From a checkpoint of a small transformer trained on Wikipedia.
Size: 26 layers, width 192, 9 heads of 32, MLP 576 SwiGLU, vocabulary 8192, 17.5M parameters.
Training: a variant of Muon for these matrices, 6887 steps.
MLP neurons of a small language model. Each row is named by its layer, matrix (gate and up: input weights; down: output weights) and neuron, and shows model dimensions 0-95. Each number is 500 + 50 x the weight over its row's rms, rounded and kept within 0 to 999. Numbers have three digits each. A neuron's up and down rows have the sign that makes its largest values positive.
After each neuron's rows, "fires before" lists the tokens most often just after its 100 highest values on Wikipedia text that the model never trained on.

L16.gate13:468553554471570495481525533503436515488503490413490612532493566469433581483545473464427459402636527612561477530506483434456535479467403437444484398473475502527477468507383563436484517519614490506525549511466436465458554475502590555431524519546505516529474481517416514500545491496495471468
L16.up13:466469562526439485482652530520489571539488529466486502422566467580403520511499435564512431473579470491453414487497448534456446574531585525528489530530574447376479542478508511459450462597567463519459516479422498473519376520420454435503457441555467511490595502486474532481568477528476590469
L16.down13:580663520480490487519491449480578455475480549549583553518580491451484530493521494537459425405452628569518536487488480543526464525508567486498510448533439585491533496481506504525480562467487527392551532554440548588404596489580619523513579503514481451487536543515497519457529582554535430481
fires before: " "

L18.gate67:526445526472511461523593616476418508537527411464561563478479515528496502476503592475444431472618460506442483499551448488540405519523467470500514485461449502445468399499564451536466526514553459641486543508497607515470468516518502445522544461436605523595490517428491345499495454493472531468
L18.up67:527461602453513445544524468524495488604420478422502482520552440656425477535525476573549457493497477469482534505476467415510527467490542551522551485495508514450478388467495523469422469516552479520486576538544447455466521389501440529504549591553510506576579481576446509548485458448492447376
L18.down67:346496501470489468532538498548512521439556499506471520533422511394510493471619441522495559477412564415548479531540488559511453594498547486562511539582438480469521476537462442526487526489466558505407471530481494543413483447461470388494485517444504491453450443490453514546585599543497452483
fires before: "7", "8", "9"

L20.gate101:529513458519488447523527454537441507488465486612445455494504480650468485518418370459426488458576489477487507471592536576455519446522582459485450519486521492518452445470474496487479448625519523466469549372564566476445536491443387516465474510518508556499421554498504484437478460624458427499
L20.up101:484520526523455500509536482481521464510497479612550526400440553595402591470509486511512493608543490430417457526529490430529622434526487501478512487483505515604497511580462437430565459508525477436595538365507463506500511572486522474553614576490404440549405472524458404450630516552434427520
L20.down101:543466461474538511556487531465545517540474517464580489523513529551533533513487484474416479523469482501468521532490455449502577458504365563515565581532450429484461504525534472513453524559529514414526413520475491462539489461549576382520527523405441431474573501531417469486487461529463418562
fires before: "3", "4", "5", "2", "6"

L11.gate427:569496450484426474514500572552556548510441474432500498404602527494554487518524423494476433465584503509464534469529475527551455568552512490449527452462503583523372532510475573532586516563477547556484545599508573453540505528536490466520447538534519462446453499461527513544449484557488562509
L11.up427:567465432561451521453513506459527477500640518571546523517545563568499396504556531498460491448528465476484488540504484402527675466508518513492504553521566571547478446524500503531481497490472479633495448491561446541585386405549471447529493556528533563550520541403437515430502516474470563389
L11.down427:520436486658519534406457525480510526523558482501525563530466430475512437534497445496401532521451454461417520482484464567487544453518484477514461469427491435533479543550496479602479456554522507493485566544455565490479440428604442573436532585458539480478488503480482461500494530495466450410
fires before: "0", "1", "9", "6", "4", "2"

L22.gate464:635546429521604414515558514500457548500457559560446495456479492527528459458486471493555550393539549474502537511410475504529497499624495368538461490588484565455419521547568431479534527543520534540510586569494554581496613483506551543492498488461457511505446601528567561513465489469497574569
L22.up464:456426552485490494573527520489490474494519485499474524608539429518467484524370480539490496451456448534466458428509561524516579478477566496454383537502587582586479467486472561538550563391520475466582468535488480490521416476491481523524453608498417559586489504449578459581434499409409446519
L22.down464:471600530501487539602459574511522456517555531486565472574502545510531433471500395406416427497449529572486501403631483480493518463496369490458543459627542481502435472470434501521490440505619515483498461513519438528572465396594515543536536542478565502572550531428424377490520556525557507455
fires before: " ", " +", " −", " Swing", "l"

L3.gate487:576535443509487490472532514544559470481545431439465481527455512471490482485545546624513489542479389525482584614498535459480423438515489513546496502592502517507528484549461517474458507431478391558504493504512415506595458511492476495466567566549342511554560486484486424452409561529529523476
L3.up487:516464450503537523485552476519385568547522406460547584522501478609380518404517494491497533566483458510503567467465573526465468514552514514492565484452528471545484500564519523464459439486452558438502491476501530558608491386496503519350462505505487509403353469415466391567517492619481477480
L3.down487:552501575475457479406437447547392455424475542449481512470430532453483556487498569425453517509567519516497542509470396465523545506554490508490550492567502453486532488485503488462469529490494487446523463473535600597488496593584452495557475477411562470565423512449502423496549434474443498562
fires before: "2", "1", "9", "present", "0", "Pre"

L16.gate68:365440508488467507453440475471428452544490484449392426534574513509490490500592484479434530477528373519531619530588455542482488492536528606544536543484470474583522510516424532467458447476457438515466534540454502524501531510550369443459515538530551509527460504496506392496525454557428574487
L16.up68:458527464493564478475500471499566494488454487492540502520579576492488560504498426488487539507468471484403543457505523490526414509489491510478590565487491455498613466519427559539469524432509570496548507522505572454466552534493467510527534611515559436566548520468582395599522458542581589521
L16.down68:480553453518487458405504484463521479497465446431452518572478542483526437473457479556449520607496443506449524491426452559496518533466526565506433521367490510503396437473487474482517487456485495432529477548515494477553498432583531430506414657518487546488528565455498484557521573484453494496
fires before: "0", "2", "4", "7", "8", "5"

L16.gate571:492404556497459529460493468516479609509538475541461495516460519410480447499464477543506462433576453543422446459595491520564527592512431530552341581556604498546573501490506436432510515526500448408543568503497497539409454471493387434489582527466437479564570558501466485442539542498365589553
L16.up571:485559429473492463451488505487503476437399470483574475490410447367426608553556447440446484520438470432506531475558436584499432552526484478492522434411535472579509535494452530640571487490478484554510553448534478453528503454490518468528496581507411522543533510477456430580556476538507513406
L16.down571:514566536504449555312474533434558395413511455547479571572519549502466433493428499531474518553567441479488504505494524492427575443477499538521577499409520462406444402521493488477522508423477531535539432481481494500510555473498476493430484529511586528553499501560496471567560453419530525571
fires before: "2", "1", " no", "3", "4"

L14.gate172:493500529512470469526519532521475468494536432546501559492465462474414518532464469436476582563494544596589498415565534532538488538530488514485455506514456540420415501481441488521530512510401458547623533480545557428479523555480595523508471399467406496541468572484459483540475495499496544505
L14.up172:480495472489472549410479509518515459471509503494468441423584394551597585575504471507545525516482594450520518476589568512510516552483543422537527543529449482489462516488474413486537501441377498409552530482497561461537435576457559483504429494550468551453631509577547450454530478542538461530
L14.down172:519475485541562549441496553583499511478456508539446513521443461474492512602545479405461436516475470493365475577581565468537427486491565397583475481563473466556482514487481503567442442477535516455562470545527475526553503510534513471471410471440504483528525492536496435488478449471474514549
fires before: "1", "5", "0", "4", "6"

L23.gate355:458496478496538501507547474507529447367426557533471388354469528637467459431513547432487552564541474523465566534448554463498498535573460508504550469485511547557460505486570531475535521559465547497445518430416471489524459552534646453512434543558463461507461519510452369527446431512452578461
L23.up355:501619438463423475529545558514421546464525378454500503520495446514497518373526449501525493462499421470520418531468410588465596528580493439421506466460564327528522433526471462452384545442579595438547494455529627558460488432441453464511586528523451512550450463506526495527548462523488438466
L23.down355:404452544429543616451590481464540525480537608478553496416545430542503506528521540423480506504504508567361504541508546451570467518545434521569476464482444461479572567569495563542477492505497534487467470478457481539464563592559551520476481465519475448495494487489488489469409484450435576517
fires before: "3", "4"

L16.gate163:545465441428486565462462494608495500510371470501519521496583468461569594551510411549543477551517508544475516521528569563448499458537508551488420478471513527534536508529586501533513447596549426540502377465553549503562453507505538596518456499432535521430464546631491506435497501570508551459
L16.up163:534542493521572575529504498520566469511544500480568486458543441529496553470461468484473472514511428439453568473504441587426542495524465420427569377504438566522541555499487452512454550555429453618531487464533540565527486470524508522418470433411534587420425507477441531446478511504516423501
L16.down163:514461508460588536520402493469521479554531395447545438486548484414437541583474495478497523494558467444549516472494523612539611443548537550483407578373505532508544458516582496389467537477533482460461450456523462511431540502465478543521424441545514537474453526507527520525495579499645464567
fires before: " |", ":", " of", " was", " "

L14.gate574:507508481525498408518503557489509473705487490501405445515479569607478499588511532461482530543473459466529382563585486458540502495540545565524471511474439600526466561499424543559556394500499423507559557472518466505537505472498445441502493511498507511552519513518496438477582439507433592506
L14.up574:520517458562489418436562505602555588588524450570459596559492471492386508449501437472456521559499489468490480453533514519600551418538440510503458490504508544572519575478598486582512499579477513531516512549502487495495521459543599514458505538465502522514483389429427566527506443523449556475
L14.down574:448505510457582442417424524531464369435561503513541549515527518447451526434548593546464517415576560517418473487480461404470448504547497521550362521498469570518520482509551550469494573471534524455531449474375432502544428506531412505498525473461634450479416425470452538472455499517513532418
fires before: " the", "8", "7", " that", "s"

L13.gate392:568552582520465502543486533460465534489418494446409536482533529572393457540414563442515560478566485567510650442508558586477593450484517514502555569452590506532474494488534610548462570527432476454497457549479476543460572494545531494564536517452367500467427526487457449542487503502442514608
L13.up392:502509483404493526481513520535461530454449563561521531464480542601416512516514482472556559626483559455453488484495511595558547435482440457384528526534527475429452471559516501455431546432533522465575489466461493461622444487475532504512504626534435458444453544548483584462458567600455554509
L13.down392:488496573414431578574465439538646479473533529621512477493445497536507519639429463471522579561578533454456432523434508534567510548527445540478482490432407500456570496495493450439553517537567521409528502562447504467498570551422534446507543500515444459541506521569501463495449536570486472504
fires before: "4", "3", "9", "1", "7", "5"

L11.gate277:504449559582504448511449555473476522553486533531528526625470572421475485401542528494470406558547525491480536532510493505509420476583509532542378460516523561545439504481472485442512464577532475560595424489486511540517538511531465570585557500499482607526506518442494482521507514532546532480
L11.up277:575530496521417395402455507469530387503485497497571487550538575403496472510551522513430533506443389496543487465487396537506402434491478494506493422459496505499461466522462547477519490569490422482599508445447461489526567464476528466478558440467501457434477481478435442530546477496535524528
L11.down277:605456489426498544514443490490393507576524524559535561566467560465497527417483545465499457507469511562484456494484482464480472419461592509507315477423508587490473489532420500530571493500521525490515471514530568529542472533517479523525503557486535559600564573409537565515415574473631501537
fires before: "7", "8", "6", "9", "3", "1"

L22.gate452:474547491589427527513544520553521357556483441483424514513464483548470439485522557516559534548521576513439462538535524580477537557510458532552428434405536547541557504520448515511546496449492538451513590443503463516530465513509355406522521412569468406389597428497511474526440506554561538467
L22.up452:501579446487471537485468428567441478546460548501514460511479476539409510496461572478525524533467484475499581564463517543509441454575487462494519476469470516510429552483523549481487470488450497492602530502534616482540451548494440515443534491434505479483495476507605473574443519508482508448
L22.down452:471615496449541472667509508529565437528506512453494474454493511492513443538474493492557502439549590468551543529476493465493538538509512566573522525476536449489399572537484516497515525537499438494439535575450504524512511562537599384562524409515506521417567506472421576511519482454544433484
fires before: "ed", "ation", "ated", "ing", "ative"

L23.gate513:503531516466574539528439455552513456492475531467498467490526522543500412445508542518479572550573510485527458438471386520471526520522474605500429516519460450509536525499485489543506503441421391510486480491396377529532470529420398465490505471477555492527448518470564440422622408507557555472
L23.up513:529497535569493478443600395538401454531455464498396589467496584474426457501507473557426491498519476500427475428541554544446481468522537477511565510513466552525488539423471437519527417552527504576555601424533446496480370469526537457445527483489500452554474493442472445562432429590387497461
L23.down513:494521515530497522501397519493498501540506479556508442570529417565500574429404548469413449413541597574520448418501411519530472484570551551499487459524493490408386437452506503439507507509478492467507425491472502470509470605463523507561558531522461545488516563531449554490474387509471447472
fires before: "6", "7", "5", "9", "8", "4"

L22.gate73:539428488464518490501523418448536564498437568468548531491492546507476453499406552574440447500529519492525442449524424405458486459477478540592459572435441472506524523482489475541488483547479520600523493545405548460593403531391470524534495502464647555496415530455466537492400481627506459449
L22.up73:519573562489531417550502416491446466557523482497537408513495588502517561519565493483435535456471452540544480492580488466414387500510542506522414496618400556456455414491472468483513449619560464572487490489497482574435494457568551506583473471561570551564454473501434457526435538512484524424
L22.down73:540465506503462524462498572513560448601434572473553500555532519627485474495468515559447433541521480535400451560547455424513560453452583487511541501605504455464529541559485513437475490469516487505550481528512398500564509531619494446532478488424443510441531498589481530513548532548470528382
fires before: "6", "7", "5", "f", "4"

L19.gate567:584497480489521538381497499483609496553440511443503599535577513543488561527376525479533471492416410498514472413536541502624480530546544500528432508502464457447391457497436482566526381603403558461515455548511545410532442557530477460518476468567647519434545487394565463392572448494601580510
L19.up567:453444464485534510473560433483439532473513405529537481510506629604498511556568515478450547407519485527545504565528501453530594597511458500607455508458468562533461509506365533514495512475522502534570528439565471442461430504531499437517548533460569514555493405392417452516515419593419531517
L19.down567:423457579422536477481481503540501512489464527485418518491534424490499527567475513518500463523429554600504603506487529480535507357595439541540554460521431476616372440429580498507573453425547490473444543565497496558480600588579505545532450535578458511444575532498563525492456481458402440475
fires before: "6", "0", "8", "4", "5"

L19.gate554:462527580440416567460450467499476522494587436483416556458497521550494495521570478604452472544451548418446557480523442535438426552494566528459470491484513454473465474508513538405437471587570460551545526476471612443451523524460480518461598499438520555471422548555410482535460484518430507544
L19.up554:624563398522456462448532481479457470401537438548540548504423527486486567463550522503552533465602477533502569466634462507575472623495544459563567412491469539531418485578422506484527540417439563469532441559528462474487464531406589450503516466494488495422494529545420468491626553509534526421
L19.down554:536514591534475468589514528467486543503494487558475453573520479568513522468549399512532492527584452603479537604552541566502453441528629464440450465560501507536446443484438500409521532532534563445587477499537448498483583530477478477542450466475418525434535529484523523454522403445463540523
fires before: "2", "3", "1", "0", "present", " |"

L16.gate379:520464545467482368519438432494534518510552432532570535519501527405468569457545501501523486512463565470480527413557449565542482534500506554496496501383563489554495614482563547601590593529496499570517427514446553580544433545466434502456502401520441533503535546478496465516576538492538396481
L16.up379:525502541471484523528624430426546437514499366457521543446455506582567466462508542494493517538452374578503446448515460485482477461516524619521572548502567572514567620535571439448453504533433513406519564467602452427441506416535517494498500459418522414448451448514460546561441386523411452497
L16.down379:538569435551463563478528492534544409506528483539510503472440475501480474587544581450534545458615571580501504535478515520531489422559466496386431377599451494470452462494543458534562502557433538525457498609560389491515449565458520479494526594434520475498533569505493526463452558485590504398
fires before: "7", "8", "2", "9", "6"

L23.gate414:515492479535452537567487516432585473465423404445479447474519475460511474445407468496494455498582491397470465496501505457444442516400614483534437438460513515446514472589556450469575542576483535625493472501527576512556577499519429528590520572405549533548542531494532476603452453515502449531
L23.up414:509487452484530507436502508615508424515502480453480539517463473544458477495371499537493537505532465512456528409585506492506453495478544540507522466458458506443446473420478534542536481575535411599479582463475513564531436468571470527515564494513428506525560460435477463452486481527451490550
L23.down414:504481512515537522482351447428445469403514520505488565620511544531461479519414567545455558432440553580581439472536428525549537475481505465480505442420515607547467431486510531548432427487570554431507500557409572538497507526497459513470504550517538547449469385428476529392448408536473538560
fires before: "6", "9", "8", "7"

L20.gate372:562478538507503414511550373565487488502578487590421461483503554537487485580559472464503511483471534611495466569587602491480433454526472553451461424429482544348456513523411405506501465519458537507571469467527374483477498427492463437500541425630561455486581482510495514467513420512505464405
L20.up372:519467599397630415493533452471526429388526477517533410512535520489546485523474521529564507474432442466471491587504461495483511456490538461554420493482538532402456506457480550473535538455543605548577483540525472477530469506449462576459439600426509519521543510501546524524478461507398478460
L20.down372:530442509578519484478557469544469525426580490604453515393476492463469446498493413483491468462585550448548492422475486500546478525390567511490459488502538551446493450466445517507460556413483458393522572452485552490499536453470553498490497443569561590373558502508519474421431428467498519376
fires before: "ing", "ed"

L17.gate307:489454586456515529452476552461350530486535423470473440502501423577578575512547511487519512550589462489438586485454522431474508471512433459524499567375462506550427484514499519377462561417616506522510471582425500477441469508418552537480524529541433625473596544481477488532518481505550459545
L17.up307:503450541505512506541524567575545562542517516587493569414482462496493569556520534493568574492518446518529470549539490419505492438429542469404505526357484500473470474506416513538525505531528508454615542456466527538468446472384571569518500625514495529515499584478463519503621491503439567542
L17.down307:531440557428470455484480496481541599515497572435551502543474463489503506561496581589475547511500451539443452554510451472473471535431493492471392441458505489448491428433334513466483544502537489419492576523509432518590547487461505510512429561471523545489554502525520566494438564475523508404
fires before: "1", ".", "0", "2", "4", "3"

L16.gate575:509562547491499481517586464434519521530507502521485509510467594479428425515448465530507513551445495437478485541526462566466543534522456567464519479459517425547498587504461588529436448504482457423526579546550541368460507541532461517494526491446533524486499620539450467569548498482507466604
L16.up575:559506504455446618574460479408386491580451460520527506464415452498527459467471493529515538563523444617489515473552470531547456524528588435574529525425488466501406450453479553428522540430511360501503532393481532430485529525461499556471510498508538396459465584497558516570523485471450479549
L16.down575:481535552499389555514554464496507556522530480510481523479477582509504534490449534625491518582456502427513500480462444439497575514551621514520517429488508543428618489465429523501438441464532503499403510505488444467427487577464527554460538472449532529477478504434534439569560435530483437454
fires before: "1", "0", "2", "9", "8", "7"

L14.gate154:443551533525501531506551477533481494501414512452492484560514480516400501524535488526519436516550493530525514497491515459476485519472439509467421684476547451495436410379494493556473448479452502548420530536462495496443491488445523446484499550531495537449591588516525526541552393484441539465
L14.up154:506608576455472477497463462571443549481467482358542539512547535432469401459474618569510487536523411373524415492475466492541529530475501458462494572461521458451453540523499520465564334457549555537462469463440541485421461521489496432558454473519440437537529608496532454522499511459597501432
L14.down154:529568498477598471456526502515530571507574530494485461509568485483536509508507569554488503475596487510453459588372567467562492481484438670529502522488457518413393476525473482451552476428545477457550511449390519470500464504503539471503442498401498370527603521586458506524503522541492544525
fires before: " ", " he", " the", " it"

L22.gate56:517493526518613526617432618512560459500540549563556536465492535484506468541482522448467454513535502546534491658532494438559473520460571404482589451489495415464484495506453469430474444609490474512532502492598489595503482436421541522504427518576498487522454536502476483468490548539617416577
L22.up56:569456536502432390517460486520500559407450498530508517543493487510458558500463474566562470423555480585539446531470425554575564524457547407440502498514521536526461550487422521471447586439466492474408607441652516559444540411476608528557490471491548465471506507461469516424446576578524478490
L22.down56:454518486467486499570501430488409454483438549553473405523440532442514463472513544477470519608467489452486452377544487502415468460491510581530418485447478522536432477507418500431417483433491562431548425556504487447513500483499516405467594504359471544518466472511476490486539486494447494421
fires before: "-"

L22.gate454:522465568526497547524472379557489483659534522500578413599565451486528483414375440520509526550393487464492557515521523547583535485408555581544367485443410466596413487437419495437513533519559534461607522582528466435486474470559500519433469507468529508609516427467451490444493486540509405480
L22.up454:504468451495577426566508480539542527560444505492552427459521454411614476547434491481550517335521508518499528526432474459412483476588463438480409524512385548501486454500381532447465537556416522555557538436591590429513480475546458480518492486504517497438535482492488413528483497561521489519
L22.down454:539515463466491513679468556514533403467499471511472492520480496548491507522560430530503548511503506603486545479472481504493527501481558451473483453513465565486567539568512459443452496424503407501412532667433514575495454569519582452485523527516492444518491516568511581571582454506501471468
fires before: " in", " by", " at", " of", " and"

L16.gate487:561414492441448527559483461447484507422515477540494518637542526493477526463446471415492502454479406568453499530522574522426566523455483431590436570489561445433484496420484452504462582480464481512497492497424493493428547451455546478480516363331464430489554452510496562467518466483472571559
L16.up487:516523436466426525513508449540559483463451512510561517524601457567454488486479446503454565468506515412547468447524519505423557444459501499537456564561497535520467396478474397430599533492518488515497542500464563439533508479455550445485436520430464463503577416446415544521512589456412449585
L16.down487:496522470531419481433456584460493578499501536500515458576604456464556519482484460438344485531523474467605522440475448523463525516457489454532462474612459510530409383449531314496592539454550449523435522457536595502461404531458536521511476467518452448524531532519408543477544514503520469464
fires before: "-", " ", "\n"

L22.gate43:522592552487472484464469507500580455558550483478567497471513398397508429550483521480500475493444530444571493505559508462483475485573549424382521522511500488442541466524491510527488538505521478604536408408541487470476348501554432489491430435388435598525548489458488471451454587495452436494
L22.up43:502456553528565477502494475516503591441401449565487578481533437410463455428462457537474443456450456517487537466586418503375384476604494393481497459492570468465545518485417428453485559494514497447480573504524565483535462400462515476524431482454543395487468510566504443538538455453477547513
L22.down43:605501584530513465456460521463504551474546383553527602471440510433552480484413598436474467455511429376526397484469459489551523470419512607459501587570511489532456480483524480496581495446496487556550569514524452542513527547549531529530544543511521516602474439462505545436529548479493573477
fires before: "2", "1", ":"

L7.gate298:541521491517534503461570525461480426517477555500568587613512459479515490455507542559422336518498436501386502518473465573434461500569454530465524533542481584498426458492533430490518526418531461511461492518525549549540537518476607451499559479495389511494558598591572577491472492454525545527
L7.up298:502528437552544528565430409467577485459557511473578509571501511453615509595494447500573409466438563527485498494494558505473513450480448425433436463532520474554499451567518433480548579488510485499444430551545553610516467521487550480495395472380481538509442578424477525505502463528513520544
L7.down298:504521587465501535465549571484509546492406459529512521412514547484397460578473434479503525432510516550396507455556465488456516538523536473436459436464461569509417551543516569517549573473524517510532578409419591542503471432448483578454505554514459473557536410471544558600567573499613543564
fires before: " ", "\n", " |", " Swing"

L19.gate440:534485547481501513436491522495509587493475579463493504501550499470481497540414534478518508524612515491427490476506528449512502540409463532496506497469563491526510506417475508452501465474526532512385529510510532562488443533510491407518484486424424557458471424420489493480464472408458485545
L19.up440:541515552481526555501475573520574507502518553470554498491564577536480468431506490516542459588558560517490447507427512533485509546458596539579584527583509487456465421549562479528431578526553557519482438539532557518561530453533520505586511483439484567395397590463561470552534499477502542457
L19.down440:507489539520482488582504491518591445550558534543477501489523420601429621486446523560458393494457483538438483632591488530485456579453485506507483466533512435477497590495554536485490521410484506499438466600518530539501431547424576504438424512511548529409523546554525579430590475493566549557
fires before: "'", "4", "0", "8", "1"

L15.gate443:511473500440494452571494473502484496528479507440495541514524467490398496496402442530484434553542487506461475470528455493492572511506564317478479671521518431442539543432500411493509469495577479461486495557501489468509546533533546584494557634425460502517508354476434561553583473514415492462
L15.up443:500523493463454413388464446532457654569495523489456548478624508611482523483534502530485485525547568491451443536498415482427485478548533552541529577487488366469478532415451462456477489391571378408520538471402570455502521474493514475495463538400453447586556505489485518463480462560489415471
L15.down443:464535558482435474457509449550503489620411485471578507491567569456461509551453535567478458445471465545422420568479514559385468558539457479443485506517480538500423551605559443522451447514426512449503489556428504469463587470451553512583476527593524506517604468578499528523435488433476393446
fires before: " ", " the"

L17.gate196:615487527528518451444513393497493420497399482502456511547463529540471426510468422597467443498461533444501490501556425508548593420458553468584427486488476519624537464435511490607474561557500448540532450528501499445576469514537464527570496536540473550500531458398452429499520556536551455437
L17.up196:391534479415511438595521495515485480503489467544448634477447458518430508458441501552518525444531495517504409463510468574424480531528533493490409500386484565538457453464499494495532503451518435545527529577505535519446466518624528457511530435503412496629457550455421452469558517532440441521
L17.down196:377460444479574572477489540460549475506504481540608542491522521551470534470505542600567483479441525562416491505540491561579512485472527482549481458436368472498524457521499502517527511466628498519540496512415504554556432493519556363556538502420507473504605539508494520527493590499491523456
fires before: "7", "8", "6"

L12.gate486:539528576543559490545494460535490471489383489559540482517530450523488494517531465514560435458464514532494568448441527401424512485471516501495543466532503538534479509439428551567546521488739491519638571520482509591536464451417480486539510571489447512521487545485604476491478442597502408515
L12.up486:427461505522528517583548509476507491540577601532477532525550392435396502523508510471655473480475467480510630576454431531528451469434514596526547441510478468517508527491516475533471502504479532513622568499529496546499510508482567485430570616420516558516535430525582476490547466530447431535
L12.down486:465458449519487447593550440523467378511466498461624495593475488434434406457446455492565574521494471483488508449486462583497508537468486535532543493496504491459538585511555483503439559499573548527631534580503579466520468503541458509427594548524488444527542555360515436519467430479447531470
fires before: " to", " by", " and", " with", " known", " in"

L15.gate263:516495536481478446469444439437525454572553465555494575503526424417551461449552457505592467455563551518397597461453444520429501494481556504469534559495511495433555482466486455451566463409526397512500526573499508455415520596498477568562472452492480457553560487525476459484509482569456554450
L15.up263:500503473516433469480526520413534549507539474502656588417518481428471528557522457518554489519545588477480490487547481481528636569508494513528504542487401476506461445584479543501484501516467531486435519522503424473588528561409481557526598424543496466493383549487500504510554578472582574441
L15.down263:551513407459493480474538455500475459421491536566503552577543508496448460441493496512566526551517433502515492548547538511506480492529550564444480567409561427535607513424602505479445471480610503491489563497575508387393593476448516471386424438505460578512483551470451520456550591447544512535
fires before: "2", "3", "1", "9"

L12.gate531:494514502470449421408486414660504500554579534451475527434534441481594528466547472477454494524502545567461410521475423512481472456576533428454463441573458499532364495376509482451481548545530473542461551522549567568500461470492491444551571549562532490451504585495483504450480492509442496533
L12.up531:534480531496387437499511470565572475442478455444366536475529471486582555501523445597470476443538560592476588506600436504500636478440485450575467499439575499443428386533444533469432412556574519456511589514542418521438524488618557451507500554569547480388539443490518462476485449526464520539
L12.down531:470489501469399458360547460604522439508432457516467497547470462544525532467569443468472466512536412485488441532444518508363565480554510552514506527446505522555436513447471548465525486563547475501519489512493504546441521524493536503441418483549557478494421543560453490473429508456614545462
fires before: "\n", "-"

L19.gate194:489548483451482495482553559476421462420530454567548475558457523626451493524506398534486475564576494472415562467527479457423567478549534432534460519528518386506450485514438486484448517636449486439568534532511491522528445489473447389487460568535464487537485607508473524498407511623458465477
L19.up194:543513484402510571466528561532543477491473516482473475372457522559396435516483340420395574485515605490443526465446542545532458498460470517443546461492582446497443509465518484464621508490405495461485568458486503464488471508517442484463487562548447428477466556566526459514466444432403610451
L19.down194:513480476545540403411554423436511409527464517526530501454413528569515505550511493525497574506491561472476574478532450496627510502513455507569470469479456581454530472406526435585438535612447526462524464487465481383532393472488539425536457525509475484568491564529459486449507385614439547480
fires before: "4", "5", "6", "9"

L10.gate259:469477579399540418477524521458471569570402491503518501586499492469405409551441392469591574568475497499461506483490487470547475417469562485492390619547538506548467424433530513539544421519538464552532553429508567470547478467475505541414547514539470504566514452499557522384508545484489518450
L10.up259:466561456514526441535438438504477471508564551482521525568517410501477514568579484504481449457534474468498371518466539474518406470505589449545580486641536515485495490531500553476402520530532561490568533463522549551546553494516496488442569435552497558463525488419570467436419549539400446471
L10.down259:519469586485493530422458552473508530479446504510610460510538503438496539554514461521561507489448535447492518521435501487514624432518501498381467577567532509528560433497540467476486414492622562556515532579553601579500403453503475520458500460430526462515542457497523496516559443544499556535
fires before: " by", " in", " on", " and", " ", " to"

L10.gate511:472580521455473533457459455419518424487531586535477520494525447590516522572626576486447520518464482472506495384455529520568482486485451561437432467499542612519451494520530491393548488617486536515405477441453471514446500506500520437580588615422515529504478549442534493517516408453529517598
L10.up511:561551505489511418471470471397533470461590461472590453486487486573515512532536536507427462435531442466623465524519472497523483523557485531543526536406485558501596551540455548375526602383512381426503488516541465483540472506418504443512556520441499508549519533462527621499398513510572558603
L10.down511:471549508585518496479467454492529511479507470416628475527523449475489534461490484473504502441475484453567463478533454578522492385486460518501543507470414651488506420433396495484530455518475492489460470564571525461472491606499550526516456440501455472463596498419481539515495461430483476462
fires before: " |", ".", "9", "0", "4"

L15.gate122:589443547487475523596519441525547509591476552569487523536474484402507376526509506478422537412498504513525561443492510480493473510556476492468460546498504554436442464495537442542556462473535417555517473419467512495521519502544445566483447503455523420525457516453516465435606499496410569521
L15.up122:426564468456472438474527417554472421538528508445565585500526489440446528476512508499481541566548507540495559455566406563518522603438565560425508459449515479481366491516486488519521408454460426491588616509465452421524532470502437451540488552535419484503449508523441497459416485526439486478
L15.down122:538562571435510474487563513549560503491605478421540467448553481436478534429444551478481487521531435537455493487525534526452512519524524504502482503437548456493531410482458453616515505497427457479469542464518498418494524549472391481543564452529495586493432513480509485536529585504494453507
fires before: "2", "8", "3", "1", "7", "4"